MLP neurons of a small language model. Each row is named by its layer, matrix (up: input weights) and neuron, and shows model dimensions 96-191. Each number is 128 + 32 x the weight over its row's rms, rounded and kept within 0 to 255. Numbers have three digits each.
After each neuron's rows, "fires after" lists the tokens most often just before its 100 highest values on Wikipedia text that the model never trained on.

L5.up280:117169150138161134118138108079164109151153141142142125100145093146147102129144127133107168184163169058066083110068114108134143065133178146128074142116136169149109155105121102132175123152139183121096110072120132098119123094177135151164157122149078157132152155113122173141150131142149095044
fires after: ".", ".\n\n", " S", "D"

L7.up126:075100150110158156056128114072117105118111069080243136164115139104112165160163151088160115141137094117145093123106107091135137138124059087145082193090118150122166153142124044123128159113124090144145086144092128122102082148138158124117135109109100115150154141119141121188173091138145128131
fires after: " F", " a", " f", "F", " to", " at"

L3.up142:133116118059145147137095164125176122116115131108124135114094187086115102153176124117133102115137165117221100088133130126091118124152126163137201105072109141082157148119100135153183169102128135130101079092173109124099109095061135179093126150153172149192118144080143074128110181148114128100
fires after: "L", "I", "S", "C", "E", "P"

L5.up213:132089139139112127135075174148104137101106108134168135172090103143083126120103162147106137091160094065176107133069156155097033087155149164123108159114179167087122092159130074050159161175114152129143100093144109124109139091141174102054119159131096136120129145125105174133222197113096143118
fires after: " the", " on", " to", " in", "al"

L3.up97:103121092086110166128138185084138136120129106144169180135119099083139181122138150136092119165089117176150123107198132074116109118161144187128083118113120116116136117156099143147128108126146143122135146112155150127139122126077096134109172105101087187125135075146165132127122086195117164138
fires after: " ", " estab"

L7.up227:092178075124136114120160123122151172126126180107148136140152046078124074128141149090149104121054123108106109138143150104127113126114191138166129136222149088180116083172119041095120154173081035102077120125156113117098160134143112117178131086150124084134119147123148194158096158172157117135
fires after: " ent", " T", " t", "T", " (", "ot"

L5.up202:133123110114082121052123140129107127155159092117125161170130119139078156121143108118124149142192109146099106097098097164130166087142112152193090146123073179141093126141147090130084184148099104097169203108121109081153083193172088097155160117157154227127123149167195120147154146171106113090
fires after: " in", " N", " ", " sub", " C"

L7.up168:068066155089112152167133057122111148153145092135096155134135096118139131079127132151117134113134121167216137108102140134086155122131171108144110154066100172146154102111108101133125137087126124108091117109110084100121110123150155160162170140160107062174147139078095161218163123158069151126
fires after: ",", " which", " that", " he", " and"

L2.up122:135171161138078086154140157140174143145125057161177106067190125145095097141109110086143089085157108155138125132196158134141124137166139133161134127092151159117161154137095132079110164137093097141064093134116121134120104146072137192104129135133125171130151140131148087154155122168144124100
fires after: ".", ".\n\n", " c"

L7.up300:103128108098111104075169181111139177147183118177153125157098095137141138185100121159105124179084188130140138132085105152147109124108166114155098113117110125080083078089111176149091092122150146151135151147133128172053135187150078159103156095136075172095160147114162141190150111100179170137
fires after: " (", " cor", " re", " con", " Cor", "-"

L9.up122:101111122168091176130175076165142132134209143151155050120104182099063141162107131155100101148127100117171081132098206097120235178162185102167127136077140175181170086100111125107110146130186105166150084074090115138136146080153118091149113129174110112091075119084125130154118152136086090140
fires after: ".\n\n", ".", "==\n", " ==\n"

L7.up102:144185165083140203065207081121104127107111159132129096107106160188134107203151131086099192144157169123098059134155137157126121133114088114135138111086064172156171134173104141147175158165155089150100146125080106143085132119153087141066172087156115148105127112121167124112136192087143068174
fires after: " P", " G", " C", " p", " N"

L7.up64:084122134123070111117096109126187179098132128145124069197116102141166113093136115110131136122099138208140114228127113081131103131103154056100105088102120112186121167172161170098164114132152129201119110136121120132066117109135117156117115177126156130193137136183147147165118147153148165117
fires after: " E", "E", " L", "L", " El"

L9.up344:106165142131154128133054099123148141081123104100093107136052165140065125141093119059094156124073100165125134179097132151102143136100114066163120077107136161092124144143152097066143153150152137138125149121135107067172102143122093119148140162132109147150158138181127153149119147113147170160
fires after: " re", " (", " S", "S", " a"

L7.up39:131175142146160117135099106077132164089154110195158130109151104147113122171156161110132139123189157115102094137160167136160168140172171134134154113139111139184101089170081113175157107103101137142148197110102172178123191097151094077100181120166126098143102144109108082135127099170082156094
fires after: " p", " h", " H", " sc", " P", " co"

L7.up92:152167114099077140127174109144125135129194179114194127151160171136110092157083169154165093108151160139113125038077157107086106101155136120130104134059126171082129093139126102134159162117106178080130070091188149171120093135168124120144202123159082215136144116192081087138180105097160094139
fires after: " in", " v", " for", " n", " acc"

L9.up315:066125098122123121155075102132095140111120122130111190150143149146094138151154128150126142133168149143116081166128140103145163164058166094137150068168131080184124118166144150109124142098206163185126116093115142169170121120131116074118091068129110157172108124183158172170094108056105179185
fires after: " ", "16", " ("

L7.up360:140170098113118093130134087100126143095167088107085122158093104156110145143118099121105059078078141097172090111185121190134103104134080132156125160132133153151158175116083152104141076180142162124124119125157181116130097157144049135138161139200149147145107129077072116147150128130186125105
fires after: " ", " inc", "E", " E"

L3.up42:192034094121122134107168127127115155150215159060133134141128159125129132122116096119111109133204136132114077143115123127127147115032149146103101152102137087155129115125159108153127134158105112145118060116148163125104178159160143179247093101110149130144158082135171160150191156099164111139
fires after: ".", " the"

L7.up31:123101115144170169123117174105096149147134132049166147103106114177123114060085139106117083122083116157117138140131118128079173198184158128103157091093093186146107089162109058136115130131131137121158100187073194123113143116162102074106099120176140164120148134149130170112130113150183119117
fires after: " the", " po", "B", " his", "'s"

L5.up250:148125121142100091099136151117122126128084141115142134134144173158157111151159117170167161143130155145189101113148125170095089123117156126095117087167057152106167113210128098140120179129084120142124086188111195138108125127196116121132106063175131082148169049124124073108119078066139140179
fires after: " F", " f", ".S", " St", " R"

L7.up72:186181091135151090050119142155152169064194113112125143116090058101118111155124117077173100083089122083120111153100139122147088114115135095128099164140142151098150132105140192113145146124079123117063147092119126119100087126112166149100111205144172137160189131142112110091096087128087096183
fires after: ".", "es", " ins", " cons", " Des"